{"n_kv_head": 1, "qk_norm": true, "attn_scale": 0.125, "parallel_block": false, "init_std_o": 0.0, "beta1": 0.95, "decay_fraction": 1.0, "seq_len": 512, "dataset": "wikipedia_en"}
MLP neurons of a small language model. Each row is named by its layer, matrix (gate and up: input weights; down: output weights) and neuron, and shows model dimensions 0-127. Each number is 128 + 32 x the weight over its row's rms, rounded and kept within 0 to 255. A neuron's up and down rows have the sign that makes its largest values positive.
Before each neuron's rows, "fires after" lists the tokens most often just before its 100 highest values on Wikipedia text that the model never trained on.

fires after: "\n", ")", " |"
L4.gate170 [142 156 121  50 209  87 105  95  89 112 191 111 139 112  81 187 119 164 116 140 176 149  99 119 122 161 102 164  92 146 136 179 133  82 100 109 130 149 147 181 164 157  88 161  94 130 147 148 149 144 121 159 118 104  58  97 172 154 156 121 137 121 109  90 103  87 148 140 170 145 117  77  51 149 169 107 142 127 126 184 128  85 102 216 167 158  90 175 133 114 100 138 114 138 150 126 154 140 103 160 187  81 105  95 152 123  81 139 154 112 149 108 149 144  86 128 108  55 102 127 154  96 148 166 124 135  98 139]
L4.up170 [111 129  91 102 170 147 121  78  74 134 101 103 154  88 177 180 129 135 133 124  91 116 111 121 157 154 165 152 175  89 123 171  96 124 114 127 188 158 230 142 144 182  93 155 172  59 130 101  69 136 119 152  89 108 101  86 164 132 160 116  56 108 132 102 117 128 193 176 191 134 159 111 111 110 137 138 124  95 141 218 156 114 133 146 158 143  64 159 140 115 140 194 160 128 100 123 107 101 205 116 146 166 128 115 152 164  93 143 133 146  88 138 151 124 118 154  97  75 162  89 101 119 135 118 158  99  97 187]
L4.down170 [166 152 166 151 116 131 120  91 130 120 137 141 115 166 154  43 120 113 198 132 129 147 115 136 103  78 128 133 141  85 133 161 112 121 148 113 145 150 158 118 146 111  60 105 108 157  95 122 137 107  94 143 131 150  71 167 112  95 192 122  74 124 102 134 145  88 164 128 163 112 139 129 154  84 149 123 157 124 134 143 113 130 141 117 173  99 111 133 144 145 138 127 149 102 110  77 191 115 155 134  89 223 106 143 112 167  89  93 102 108  80 127 148 154 208 174 137 150 154  86 147 142 139 108 139  90  46 129]

fires after: " Ka", " the", " United", " G", " At", "S"
L4.gate153 [112 108 162 163  87 159 125  67 159 104 140 129 149  98 144 151 151 193 124 161  95 159 133 127 132  77 122 124 157  85  88 112 132  98 154 146 146 196 179  90 128  85 145 179 144 146 114 129  93 131  88 135 155 129 131 191 179 141 148  97 131  62 152 109 106 117 117 163  56 147  81 154 110 112 181 161  95 141 121 130 139 126 184 127 154 198 132  71 130  73 165 129 153 103 118 121 133  87 102 178 129  85 120  48 138 129 176 166 175 129 149 178 112 118 137 132 123 138 113 127 135  98 173 131  91 141  98  89]
L4.up153 [136 170  43  99  39 130 137 148 127 143 118 150 142 103 130 121 150 106 138 113 105 183  91 139 126  95 130 141 207 153 101 107  53 202 111 132  97 109 124 129 115 152 176 114 101 130 118 125 113 133 175 100 144 168 146 141 107 155 122 145 175 114  88 148 116 142 143 129 120 116  82 153 144 102 122  74 137 127 178 157 131 126 109  97 131 120 125 143 161  98 169 128 106  97  96  95 123  47 111 165 122 134 112 149 140  79 107 149 113 136 123 144 192 117 133 143 112  91 129 123 120 206  57 143 130 125 151 143]
L4.down153 [ 58 138 111  79 127 101 184 156 143 156 137 153 104 122 150 118 199 112 171 138  76 133 109 125 113 109  90 106 118 104 139 208 128 146 183  95 110 153 122 123 184 111 140 121 125 106  95 186 139 126  86  72 111  77 105 140  94 104 102 155 117 141 130  80 119 132 115 196 139 143 197  80 134  95 147 149 137  78 125 131 140 128 117 146  96 114 183  98 156 108 193 104 126  63 146 133 106 115 137 133 161 137  97 121 126 137 137  84 106 103  88 139  95  45 167 183 103 126 108 143 119 149  85 139 150 127 108 109]

fires after: " G", " st", " b", "or", "G", "-"
L4.gate381 [110 168 119 145 115 118 135 129  92  91 161 103 126 153 116  90 168  82 108 125  79 228 153 120 172 109  89 180 147 145 118  94 136  83  92 126 168 123 183 158 172 173 163  95 172  88 139 164 130 170 128 123 116  87  74 103 129 115  91 194 124 172 187 195 135 153 132  86 157 208  84 113  78 160 119 147 142 107  99 129 149 127 108 114 116 130  82 112 127 152 128  58 135 172 186 122 133  88 163 106 120 111 111 111 115 167 101  91  77 123 180 100 164 166  95 144 122 148 141 160 179 142 120 112 172 158 124 152]
L4.up381 [ 82  98  85 165 182 131 141 152  95 125  68 132 202 134 134 169  91 162 163 153 126 108 110 163 159 142 126 141 126 170 157 112 197  75 141 147 105 146 146  99 134 139 145 133 178 106 129 135 170 125 137 108 152 111 105 122 131  71 186 105  73 201 171 207 214 101 126 136 121  86  94 121 126 160  86 122 133  96 120  52 148  75 118 141 188 140  76 149 151 134 154 106 130 124 177 116 152 171 121 199 139 139  91  64 173 171 125 125 131  99 103  88 127 100 101 142 116 151 133 125  79 119 107 152 128  91 148 120]
L4.down381 [168 128 115 154 110 171 125 171  80 135  92 110 137 105 156 151 195 147 153 151 115 167 153 142  88 169 136 155 178 138 124 142 105 190 156 191 155 147  95 137 165 160 100  86 157 138 131 148 138 117  71 152 152 129 129 127  98  93 110 154  82 139 176 103 130 118  93 139 106 118 144 125  93 130 103 149 104 135 200 180 118 121 135 110 149 151 100  96 111 101 107 154 146  92 112  81 199 129  98 164  97 167 120 112 126 177 105 108 151 179 121 120 130 137 149 111  98  73 113 134 136 136 128 170 180 177 145 155]

fires after: " ", " the", " sign", "c", "oc"
L6.gate61 [151  98 121 112 155 148 102 129 187  84 145 137 151 117  98 127  74 165 149 104 125 135 118 111 113 166 133 133 125 220  70  48 189 138 111  90 149 101 120  53 146 158 155 145 117 142 153 143 170 119 128 123 117 110 125  72 138 163  56 109 155 114 187  49 135 126 142 148 106 148 119 139 132 162 138  58 114 164 154 124 124 169 145 139 150 132  92 129  83 134 136 107 122 103 165 123 117  82  93 171 134  98  71 136  98  87  93 141 149 159 148  77 174 125  89 129 139  82 127 124 192 129 107 159  81 157 138 139]
L6.up61 [128 158 139  69 148 167 105 148  52 178 125 170 159 104 156 178  61 174 175  98 192 117 135 120 147 165 181 122 100 100 103 145 177 175 153  96 115 154 192 100  79 160 104 181 129 111 107 143 197 117 132 141 128 100 112 130 114 167 160 137 137 176 128 156 148 114 127 129  95 152 142 105 118 104 157 175 118 160 152 120 105 158  74  54 158 105 113 136  97 132  80 110 121 170 130 146 185 147 133  71 184 173 161  87 150 130 105 109 132 106 114 108 153 160  58 153  85 123 183 148 165 149  79 176 113  36 146 140]
L6.down61 [125  95 116 146 169 112 125 173 134 120 149  74 151 110 160 125 103 147 129  97  99 115 100 116 156  89  97 189  84 126 117 160 162 133 164 137 103 176 181 187 140 161 141  93 145 130 161 167 154 154 178 132 129 126 138 153 181 141 163 127 133 154 102  80 171 103 158 141  96 183  86 163 158 108 207  57 127 189 119  98  42 112 201 147 127 145 104 195 203  96 128 100 116 117 113 161 174 120 182 185 126 136 119 135 150 118 133 129 113 145  90 165 132 164 124 120 147 138  71  65 122  92 104 177 148 113 120  93]

fires after: " V", " Al", " ", " G", "ch"
L6.gate398 [103 106 122 161  92  72 173  92 110 171  91 158 152 154 185 144 166 130 158 192 146 152 204 140 144 176 135 144 108  77 125 111  95  95 147 173 148 141 122 130 119 159 166 188 146 142  95 145 128 108 144 105 152 108  83 101 173 133 125 159 123 148 135 103 151 165 160 145 107 142 143 108  95 187 133 198 142 128 192 115 137 156 140 111  90 196 147 143 130  74 142  98 155 107 148  99 129 117 142 142 123  94 150  86 145  85 115 107 158 125 182 130 100 137 116  78 128  85 166 163 146  49 193 143  89 168  97 160]
L6.up398 [149  81 131 135 166 113  83 153 160 159 117 125 118 153 192 136  90 141 140 159 135 138 134 155 146 137 147 110 104 186 159 140 128  31 167 136  92 174 148 128 141 121  73 178 117 112 143 117 138 174 109  86  89 153 130  83 115 115 155 141  75 184  36  92 162  70 105 140  90 179  95 114 138 148 173 113 128  75 177 167 141 119 186 162 158 194 166  87 103 157 171 158 131  99 135 124 134 103 123  75 147  80 121 142 148  71  78 172 165 144 165 131 117 166 147  40 147  70 103  70 181 148 178 139 122 139 199 190]
L6.down398 [169  49  92 172 131 174 138 157 144  97 114  91 131 134  58 124  79 157 103 148  91 107 140 109 108 108 180 135 125 204 165 150 102 132 147 142 174 175 151 128 168  98 105 137  79  63  82 135  98 159 143  75  92 193 137 112 147 139 117 117 144 125 151 143 164 161 139 114 125 153 151  97 155 118 179 130 115 157 133 138 144  88 126 122 177  71 107 144  70 144  74 179 201 106 132  91 108  97 115 195 140 118 150 158  61 126  94  98 137 140  97  88 123 158  83 102 134 119 161 152 139 136 153 123 155 173 125 124]

fires after: " ", "s", " Year", " a", "cu"
L6.gate416 [115 154 169  81 129 157 106 129 159 104 192 121  96 123 176  92 112 100  60 109  74 132  89 117 198  77 176  97 121 110 147 140 141 126 141 151 193 104 164 121 154  98 111 130 195 133 130 101 148 149 123 105 190 104  92 145 129 133 165 141 104  95  95 142  88  66 144 169 120  86  95 175 118 107 124 117 136 118 124 140  97 149 108 124 124 114 172  77 142  71  53 159 104 151 103 156 166 105 111 125 148 133  94  68 170 135  96 182  91  50 125 137 140 112 102 116 131 166 117 127 173 120 178 203  94 132 118 152]
L6.up416 [162 104  79 125 112 139 119 151 121 136 107 147 155  78 187 137 121 154 115  74 105 221 153 111 113  88 158 119 112 142 129  67 128 144 120 128 104  98 154  92  80  94 154 123 127 157 190 174 167  96 128 131 139 115 167 128 193 145 165 159  80  80 128 108 138 120 126 142 136 160 155 151  88 107 143  74  84 103 138 169 166 126 124 126 141 160 116 133 117 124  71 129 145 148 152 168 118  73 100 153 130  73 131 109  81 107  91 124 141 126 143 107 143 152 164 130 170 115  84 105 145 128 214 119 180  79  91  81]
L6.down416 [155  78  78 117 139 194 122  86 164 145 162 155  93 109 116 135 169  67 101 138  83 154 137 113 160  81  98 132 106  64 119 107 103 109 143 171 116  57  89 154 115 128  71 150  84 142 137 117 149 151 165 113 129 105 172  73 111 187 121 170  94 150 117 105 117 166  97 169 174 151 137 102  78  62  86 139 157 129 138 167 149 157 106 116 101  73 155  79 132  91 138 125  96  97 157 190 123  82 138 153  68 152 106 141 157 137  91 142 114  93 134 112 160 158 142 154  63  91 131  61 117  84  74  91 128  80  93 150]

fires after: " ", "ur", "n", "ter", "ad"
L6.gate757 [132 153 183  51 189 141 144 164 214 173 114 152 111 113  86 139 122 107  66 181 140 152  86 106  60 137 118 163  86  56  78  85 116  98 138  92 188 123 123 203 113 155 186 156 118 135 117 208 146 156 129 123 138 152 137 108  51 173  99 120 159 187 145 141 155 167 119 143 162 144 156 165 124 184 153 171 100 124 104 167 111 121 116 141 135 148 111 116 152 100 141 177  99 131 110  96  95  98 136 126 157 159 211 109 139 112 125 168 144 127 144  90 123 157 132 146 162  82 108 126 123  93 147 159 123 111 134 162]
L6.up757 [136  84 178 139 113 117 129 159 177 139 130 111 113  65 112 157 132 133 162  55 107 168 140 138 110  82  91 162 139 155 159 128 142 101 140 127 163  94 130  89 146  79 129 139 148 133 121 106 109 136 142  58 112  83 101 201 130 141 124 128 190 133  85 120 135 193 164  73 123 134 190  84  42 126 112 130  70 178 125  83 136 135 141 149 152 129 123 114 160 128  92 170  97  92 156 114  78 101  91  94 137 172 110 179 151 112 155 121 113 159 135 143 141  44  70  67 175 138 115 160 126 115 132 120 184 107 105 199]
L6.down757 [161 147 136 138 147 182 110  72  80 118 116 128 126 171 147 130 116 147 171 149 164 178 126 164 158 159 178 167 168 115 107 138 106 118 116 123 100 131 105  92  85 127  65 114  80 159 191  94 100 184 162 103  55 131 146 100 170 118 127 124 111 114 127 150 154 124 173  62 109 113  91  91  94 139 127 159 153 102 122 151 164 101 128 168 120 123 151 150  89 172 136 146 162 141  98 105  94 127 138 151 105 115 118 168 131 133 142 148 108 116 142 177  75 123  62  79 114 146 105 133 160 146 114 121 147 120 184 159]

fires after: "er", " O", "ra", " You", "==", "ar"
L4.gate181 [115 149 155 144 169 126 115  79 167 120 106  73 144 222 111 155  62 166  68  83 157 138 152  98 159 121  62  72 123 153 150  90 163  91  35 141 119  68 124 152 114 222 172 107 113 167 129 108 129  97 129 150 126 149 124 153  96  93 102 158 188 146 149 160 157 151 154 204 101 140 104 123 104 165 147  92  93 129  70 139 106 107 139  92 127 156 115 194  95  83 120  98 147 175 165 150  88 145 126 126  78 133 116  74 134 108 100 117 171 129 116 133 121 160 112 134 126 170  93  65 146 107 123 153  88 143 123 129]
L4.up181 [138 103 115  97 127 102 120 128 123  96 102 127 229  76 109 134 152 141 101 102 147  96  98 119 166 196  83 109  52  98 156 128 152 126 123 152  81 153 110 105 124  89  75 152 172 137 107 120 136 117 135  76  87 122 187 157 138 107 117  67 134 116 127 109  94 185  98 110 189 125 118 162  94 120  91 132  90 149 141 144 159 147 134  91 148 159 117 144 144 112 154 157 116 120 147  82 120 122  97 121 147 147 178 173 189  88 166 125 182 157 109 102 178  86  99 122 178 130  92 131 143 122 139 114  61 154 135 136]
L4.down181 [107 140 181 131 184 155 173 117  90  71 120 120 160 117 110  49 132 114 124 145 118 114 103 128 186  92  98  99 197  74 145 157 119  98  97 109 111 140 148 205 144 128 105 100  92 138 187 145 126 154 147 118  51 107  84 110  72 131 168 130 119 142 144 155 104  73 122 106 163 156 106 219 143 162 154 129 146 115  86 151 144 130 129 136 129 122 173  80 133 131  86 127 146 166 113 181 139 127 189 152 158  95  61 143 145 142 126 172  92 156 119  81 107 109 166  98 113  99  95  82 102 172 123 133 104 100 134  89]

fires after: "re", "e", "ter", "ri", " E", "har"
L7.gate422 [170 144 111  95 107 117 122 196 150 120 179  81  47 100 140 170 120 138  97  89 152 139 212 205 174 147 139 143 144 147 188 123 154 122 101  84 125 124 136 105 147 105 119 148 164  66  59 189 126  77 115 157 159 125 128  99 109 110  83 147 121  79 104 103 139  96  97 148  82 165 130 124 108 108 114 144 163 110  79 113 137 172 141 135 136 118 113  99 146 145 131  98 150 120  81 128  81  91  71 185 117 128 116 135 108  58 154 158 142 147 150 133 105 130 158  79 187 108 153 147 161 139  72 169 135 136 120 112]
L7.up422 [100  62 115 123 109 178  95  82 148 161 151  88 172 121 155 132 177 125 157 157  89 151  92 140 124 138 100  96 150 190 124 120  85 157 117  95 119 146 169 140 104 110 118 156 100 152 147 144 136 152 162 156  76 141  91 145 131 160 116 196 181  80  91 139 119 105 132  77 148 177  96 125 115 110  78 119  75 181  89  89 121  85 101  68  98 124 127  78  91 152 124  74 154 152  83  65 125 127  88  85 195 213 165 185 132 107 129 174 153 124 130 146 169 108 161 110 133 130 131 152 172 117 123 137  94 135 118 158]
L7.down422 [133  91 158 183 164  62  49 152 174 129 109  74 125 140 112  80  84 138  98 106 150 116 192 135 138 120 168 180 190 150 154 132  98 108 116 146  78 161 115 108 138 107 129 125 190 119 118 114 122  46 115  97 149 167 125 134  55 122 188 142 138  76 162 148 162 147 113 141  73 153 172 112  37 142 150 132 144 175 106 160 174 164 105 109  69  91  96  84 130 138 165 135 141 156 137 138 137 141 149  86 155  69 132 169 166 114 164 146 116 107 105 160  60 110 129 104  98 100 154 110 120 175  75 187 116 141 135 182]

fires after: "od", "\n", " |", "00", "–1", "v"
L6.gate334 [119 147  94 134 188 133  83 104 129 140 139 139 139 139 166 165  67 124 116 130 185  87 144 142 114 144 102 164 180 133 116 103 134  63 130 119  87 154 140 165  97 174  87  80 105 134 120 170 165  87 163 115 148 212  84 176 151 148 117 168 145 145 129 104 143  95  70 195 148  35 114 137  37 138 182 160 126 151 109 103 128  72  63  68 100  83 148 140  98 143 143  87  84  81 113  61 147 140 146 124 156 153 124 178 117 104 161  79 167 136 148 121  80 177 185 127 179  87 143 100 134  84 157  93 161  88 105  95]
L6.up334 [ 91 116 127  89 112 122 134 148 109 168 138 102 101  94 145 210  55 163 121 120 116 128 110 155  98 157 133 118 167 115 147 102 112 145  83 155 110 180 121 115 118 148  61 164 122 118 116 106 126 120 166 105 129 163 111 141 123 100 140 142 149 105 134  82  81  73 123 145 144 109 112 122 130 134 208 128 144  94 123 119 131 118 116 206 111 167 174 183 116 111 178 117 125 108 146  92 119 102 142 117 155 223  94 110  97  92  82  81 195  83 111 160 112 116 139 109 126  89 102  89 188 119 159 109 118 115 185 141]
L6.down334 [ 85 157 121 111 154 160 144 130  70 132 159 106 111 100 133 151  96 115  92 169 117 174 125 112 148 106 117  74 133 142  67 144 102  84  70 138 159 145 102 122 132 163 116 135 115 212 141  68  95 111 197 181 121 141 132 127 118 148 150 129 130 115  89 128  79 123  47 165 124 113 109 134  88 188 131 188  96 145 168 171 143 158 105 152  78  89 106 161 154 130  60  70 131  69 132 113 109 141 130  17 163 168 100 132  93 132 141 116 139  96 136 155 123 112 142 106 114 128 168 119 137 136 149  76 163 108 115  94]

fires after: "ce", "ri", "ist", "re", "vi", "t"
L4.gate357 [169 103  84  95  73  82  87 161 208  84  87 132 126 152 110 129 149 184 169 164 136 131 152 137 115 208 132 124 151 176 111 120 139 195 169 176 147 130 160 134 185 155 107 121 117 108 104 226 110 122 183 147 135 148 117  91 156 160  72 125 129 145 127  87  95 113  73 128  95 152 153  95 160 173 182 154 116 164 109 140 100 123 100 101  84 108 184 137  78  97 188 135 115  84 142 148 151 137 193 158 152  91  74  65 129 126 150 120 110 110 156 189 157 122 216 132 107 111 122 123 157 185 122 101 190  95  80 143]
L4.up357 [170  72 183 147 140 140 161 114 161  88 161 115 158  98 133  95 181 125 163 135 115 110  74  64 123 143 117 107  43 118 111 129 111 114 119  57 129 125 168 140 139  85 133  70 157 102  95  78 139 125 136 131 141 149 135 158 131 199  94 145 141  83 138 104 115  70  92 173 148 111 156 190  47 163 138 145  89 126 119 175 146 145  82 124  99  92 140 111 134 173 134 131 144 158 125 102  97 158 154 170 109 130 134 164 132 152 103 107 157 211 143 137 139 139  99 108  48 157 154 119 119  75  50 105 143 172 115 173]
L4.down357 [113 137 104 126 136 108  13 145 187 154 125  79 128 130 135 127  82 171  80  89  92 110 105 139 105 122 146 150 120 101 133 108 121  86 169 137 155  55 133 121 106 166  99 135 112 105  81 126 202 159 129 121 129 120 164 130 119  79 139 151 121 135 170 181  88 144  83 121 175 102  94  98  88 168 161 133 100 164 144 149  94 102  59 108 133 136 142 159 112 140 119 109  70 130 148 127  97 143 110 138 126 153 125 139 164 136 156 116 127 135  90 118 140  67 133 159 139 145 127 153  81 134 158 212 133 162 127 207]

fires after: "s", " ", " as", "al"
L7.gate625 [118 164 190 107  77 138 105 114 127 164 142  81 152 112 133 158 128 103 131 144  93 129 185 151 175 112 151 124 114 180 137 121 143 206 129 118 153 112 101  83 138  91 139 122 146 137  97  75 122 120 178 190 168 169  97 153 129 121 114 149  89 198 133 161  64  81 128 118 137 110  77  81  43  98 121  95  88 130 108 106 153 164 117  97 132 136 170 115  67 104  82 139 103 129 112 122 121 128  66 194 125 135 142 126 186 139 200 161  92  51 108 148 125 137 143  86 157  89 104  83 123 158 171  88 118 182 175 119]
L7.up625 [153 163 118 156 117 130 129 113  80 133 159 148 163 107 114  71 147 111  82 133  64 195 187 164 122 120 114 114  84 112  88 124 144 129 178 125 144 126 143  73 133 145 143 149 128 150 134 149 114 129 164 109  79 134 144 152  79 172 159 137  78 131 134 127 121 122 131 100 152 142  88  90  82 156 214 184 101 134  93 139 135  81  98 112  95 105 169 138  79  83 112 110 127 157 146 122 167 157 156 185  94 151 137 136 170  91 138 106 175  52 114 139 144 188  72  89 130 112 103 102 139 109 194 203 123 201  62 121]
L7.down625 [116 110 122 129  80 180 128 141 156 157  86 165 118  81 218 124 153  45  48 160  99 149 144 103  65 122 146 161 140  90 140 170  78  74 103 151 157 109 177 129 103  94 124 118 149 102 124 136  93 146 192 188  76  89 140 138 134 109 114 138 111 100 107 107  93 133  92 118 123 127 110 112 168 128 161 144 166 153 114 148 105 120  79 179  74 139 126 115 126  99 115  83 184 103 131  76 116 115  66 120 124 190 147 125 141  95 142 147 154 163 135 103 122 133 132 194  61 133 147 157  14 173 100 126 132  56 136  67]

fires after: " ", ":", "t", ",", "th"
L6.gate738 [141 114 132 147 164  85 120  78 159 143 108 130 115 121  98 133 107 172 118 139 147  89 181  82 128 142 150 124 133 169 108 133 209 154 135 181 114 163 125  87 207 175 112 116 183 133 121 128 127 102 112 180 117 147  81  98 109 135  95  99 133 168 179  91 138 170 107 126 117 171  93 144  84  76 158 118 103  90 165 170 122  80  45 140 121 116 145 133 155 102 195 125  99 123 142 115 198  76 112 149 168 143 174  93 119 126 119 135 150 102 134 149 137 143 134 121 115  72 163  88 131 118 165 149  79 202 104 110]
L6.up738 [100 151 109 113 133 148  96 131 121 119 161 113 126  88 183 152 147 119  98 114 152 108  96 127 121 130  87 133 108 105 173 124  74 111 113 163 213 117 148 144  75 127  56 104 132 134 165 202 111 133 106 127 144  69  97  90  87 160 107  42 153 123 104 114 122 145  94 190  97 162  76  99 146 121 160 137 133 178 147 150 113 128 135 106 115 169 193 119 156 147 127 142 133 130 104 159 209 127 110 110 182 143 118 107 141 155 129 140 118 154 181 148 161  98  61  86 166 101 152 127  99 109 138 124 135 146 126 141]
L6.down738 [103 141 135 121 135  94  27 139 159 155 158 104 150  77 130  99 197 121 140  90 169  95 163 145  98  46  32 102 131 112 107 147 117  61 111 178 156 175 142  29 146 143 156 154 102 159  82 163 177  83 139 168 105 150  61 100 108 146  85  81 198 185 145  96 192 154 141  96 133 112 127 135 137  67 162 164  96  91 144 112  88 161 134 101 134 185 112 145 142 132 171 188 158 132 134 115 132 136 162 167 183  98 155 147 132 123 140 139 129 138 118 106 154 130 115  89 104 146 174  95  97 127 111 110 186 150  59 136]

fires after: " ", "'", "ar", " (", "gu"
L4.gate763 [161 158 113  82  71 128 167 138 121 168 103 144 153 146 150 131  80 108  93 111 144 136 161 112 156 124 145 110  99 138 153 130 176 134 137 167 136 124 153 126  89 170 147 189 178 148 172  84 144  76 120 131 102 161 182 109 152 170  92 126 135 148 133 161 134 153 153  98  98 141 121  70 134 116 146 173  81  99 119 106 108 108 126  94 130 121 185  87 137 118 184 112  48  99 102 152 105  61 149 170 116 109 173 115  92 139  75 155 162 123 139 105 133 116  80 162  81 110 137 121 146 169 195 149  78 112  97 163]
L4.up763 [ 87 133  93 124 122 125 167  84 116 160  96 119  91  87 111 152 136  75 101 147 100  95  76 118 140 117 199  99 135 151 133 125 167 160 163  72  73  78  85 167 134 131 206 120 122 147 136  81 148 141 161 182 151 142  83  63 138 120 103 166 119  93 125 112  70 123 105 131  97  92 127 164 124 146 140  99 100 119 170 121 134  85 117 143 102 162 158 185 104 148 184 100 110 173 163  57 171 168 139  32 118 139 172 107 123 136 148 205  83 131 121  79 134 134  80 144 142  96 104 151  67  95 114 109 125 151 104 232]
L4.down763 [ 99 151 127 171  68 171 179  67 108 101 110 115 144 111 159 144 156 142 119 123  77  96 108 124 161 121  95  97  26  66 118  77 135 152 160  77 110 100 175  94 105 120 166 170  81  98  94  85 100 145 124 134 107 116  80  99 135 129 127 159 114  71 142 129  89 137 190  68 142 134 140 138 121 130  99 111 108 118  93  86 122 154 158  92 100 143 135  81  96  86 100 144 129 165 158 191  78 113 154 100 164 101 163 168  92 159  92 154 110 105 144 106  90  93 141 103  70 117 163 153 153 112 110 122 133 100  90 126]

fires after: "s", " ", "ly", "lan", "il", "n"
L6.gate245 [159 123 156 133  87 112 111 165 108 167 197 129  93 149  97 154 174 116 147 134 122  80 147 134 117 171  78 134  48 125 120 145 101 152  79 107 123  86 174 175  72 150 169 157 100 119 136 154 106 148 103 126 158 143 108  87 142 122 173 150 168  92 148 168  91 117 119 150 143 130  93 135 119 101 135  98 128 115  89  42 163 152  84 114 162 140 171 100 111 155 158 123  84  70 154 207 128 164 109 145 173  87 133 151 160  97  91 148 151 122 168 123  77  99 139 102 118 116 108 115 168 110 125 147 109 113 155 153]
L6.up245 [125 125  76 124  85 126 115 148  80 161 153 144 149 144 152 147 138 124  83  99  96 197 126  85 137 172 182 132  96 219 184 145 125 130 177 123 101 148  91 110 117 175  79 142 128 170 142 202 120 143 191 124 184 113 164 148  93 101 100 136  61 186 140 124  70 158 129 146 159 184 107 180 118  86 102  63  97 141 103 100 140  68 123 105 148 106 124  56 127 133  95 138 123 133 157 127 121 174 128 110 126 113 105 131 165 172 157 152 124  94 153 114 146 126 119  94  98  99  95 133 156  84 106 139  94  58 133 155]
L6.down245 [121 107 117 149 169 144 219 105 107 103 131 177 168 119 190 148  77 119  80 130  93 112 123 101 140 133 127 119 202 137 151 148  88 151 129 138 151 163 102  95  88 141 133  94 182 106 140 152 137 140 140 131  98 153 142 133 109 160  88  93 110 135  90  91 105 143 139 133 113 131  78 152 144  71 159 119 120 145 152 181  67 147 128  86  94 136 107 103 110 158 135  78 130 147  82 195 148 136 146 146 108 121 100 189 102  90 152 121 112 138  98  54  95 133 131 178 134 118 109 171 166 155  87  96 117 150 135 115]

fires after: "\n", " con", " \"", " (", " "
L6.gate243 [173 155  76 176  68 167  67 123  58  60 194 150 107 137  87 163 153 193 187  96 142 124 172 143 138 110 154 132 169 166 134 172 129 159 139 123  87 108 109 125 120 110 196  46 119 105 173 192  94 119 132 131 119 104 144 100 178 119  98 151 148 174 120 136 136 127 126 109 121 133  57 123 129 155 156  95 119 148 121 141 141 131 118 134 103 126 151 143 141 155 115  75  88 152 107 128 168 136 131 102 175  75 155  98 155 152 121 173 145 105 195 139 117 121  70 133 152 131  88 131 164 110 149 120 129 176 189 144]
L6.up243 [125  86 173 116 120  87 118 164 139 165 111 115  88  94  79 195 155 152  78  91 157 128 120 164 106 133 124  87 129 130 119 143  85  82 169 121 182 135 140 129 166 133 123 151 148 150 138 153  72 167 130 135 161 118 151  94  90 207 109 120 109 138  66 145 145 103 127 168 108 102 144 157 120 114  66 176 146 232 119 103 185  93 150 127 166 148 134  76  97 150  99 112  96 151  95 116 162 147 128  99 188 142  99  87 159 147 169 113 147 108 123 177 181 101 113 152 122 197 112  81 143 153 108 114  90 124 124 126]
L6.down243 [183 160 148  96 150 158 147 131 104 101 118 105  97 190 197 157 131 166 207 101 140 170 158 108 155  89 149 116 198 131 118 145 107 157  92 146 205 144 100 139 166 150 125 127 137  97  78 120  76 206 105 174  93 153 147  74 112 156 150 100  64 134 167 102 107 102  95 169 177 155  77 110 178 154  46 119 102 123 120 107 151 142 124  99  87 174 160 141 134 130 123 125 153 137 113 138 142 166 107 158 151 125 116 120 162 145 118  93  41  85 135 101 134 165 119 107 111  83 116 188 118 108 111 121 139 131 129 137]

fires after: " ", " be", "ar"
L7.gate6 [124 168  74 135 140 156 100 132 139  57  73 113 157 110  92  90 122 188 120 176 133 113 137  82 135  71 200 168 126  93 123 158 152 122 147 193 217 119 115  81  99 103 155 183 153  67 137 124 160  54  95  98 106 127 123 132 164 100 119  99 160 159 124 128 167 143  62  80 190 123 153 109 120 121 136 104  85 163 163 132  79  73 162 126 137 147 158 201 149 130 148  92  51 164 176 100 103 119  88 158 185 110 132 114 124 105 117  89 121 125 131  96 153  87 107 121 186  64 151 142 140 162 141 159 167 183  85 105]
L7.up6 [125  80 174 128 121 135 133 115  88 115 117  73 171  88  98 117 188 137 117 124 148 103  99 136 120 180 118 107 101 115 118 181 152 121 112 130 129 117 136  89 108 182 139 121 137  71 117  72  94  89 130 159 133 117 105  95  65 118 125  55 100 200 130 146 120 131 180 163 115 155 153  91  82  56 135 138 108 183 104  96 107 131 146 105  95 129 106 187  90 137 116 108  84 177 142 155 151 109 109 123 136 167 175 144 210 134 108 133 101 139  80 161 161 109  52  78 129  74 119 197 135 133 189 139  80 150  88 106]
L7.down6 [158 153 175  89 169 134 144 120 184 121 134 112 146 124 148 144  99 196 146 147 156 131 139 132 157 123 127  96 129 194 116  99 119  86 148  57 189 108 182 140 127 117 110 120 104  82  72 154 108 110 121 119  77 161  79 131 111 124 117  54  83 113 148  79 149 114 141 109 102 170  65 152 177 203 133 135 131  95 104 132 134 119  97 159 167  96 124 119 136 140 151 148 183 161 132 171 114 116 205 135 169 171 167 157 108 147  98 167 143 111  40  75 138 121 195 117  83 127 147 126 167 151 145 118 183 185 113 114]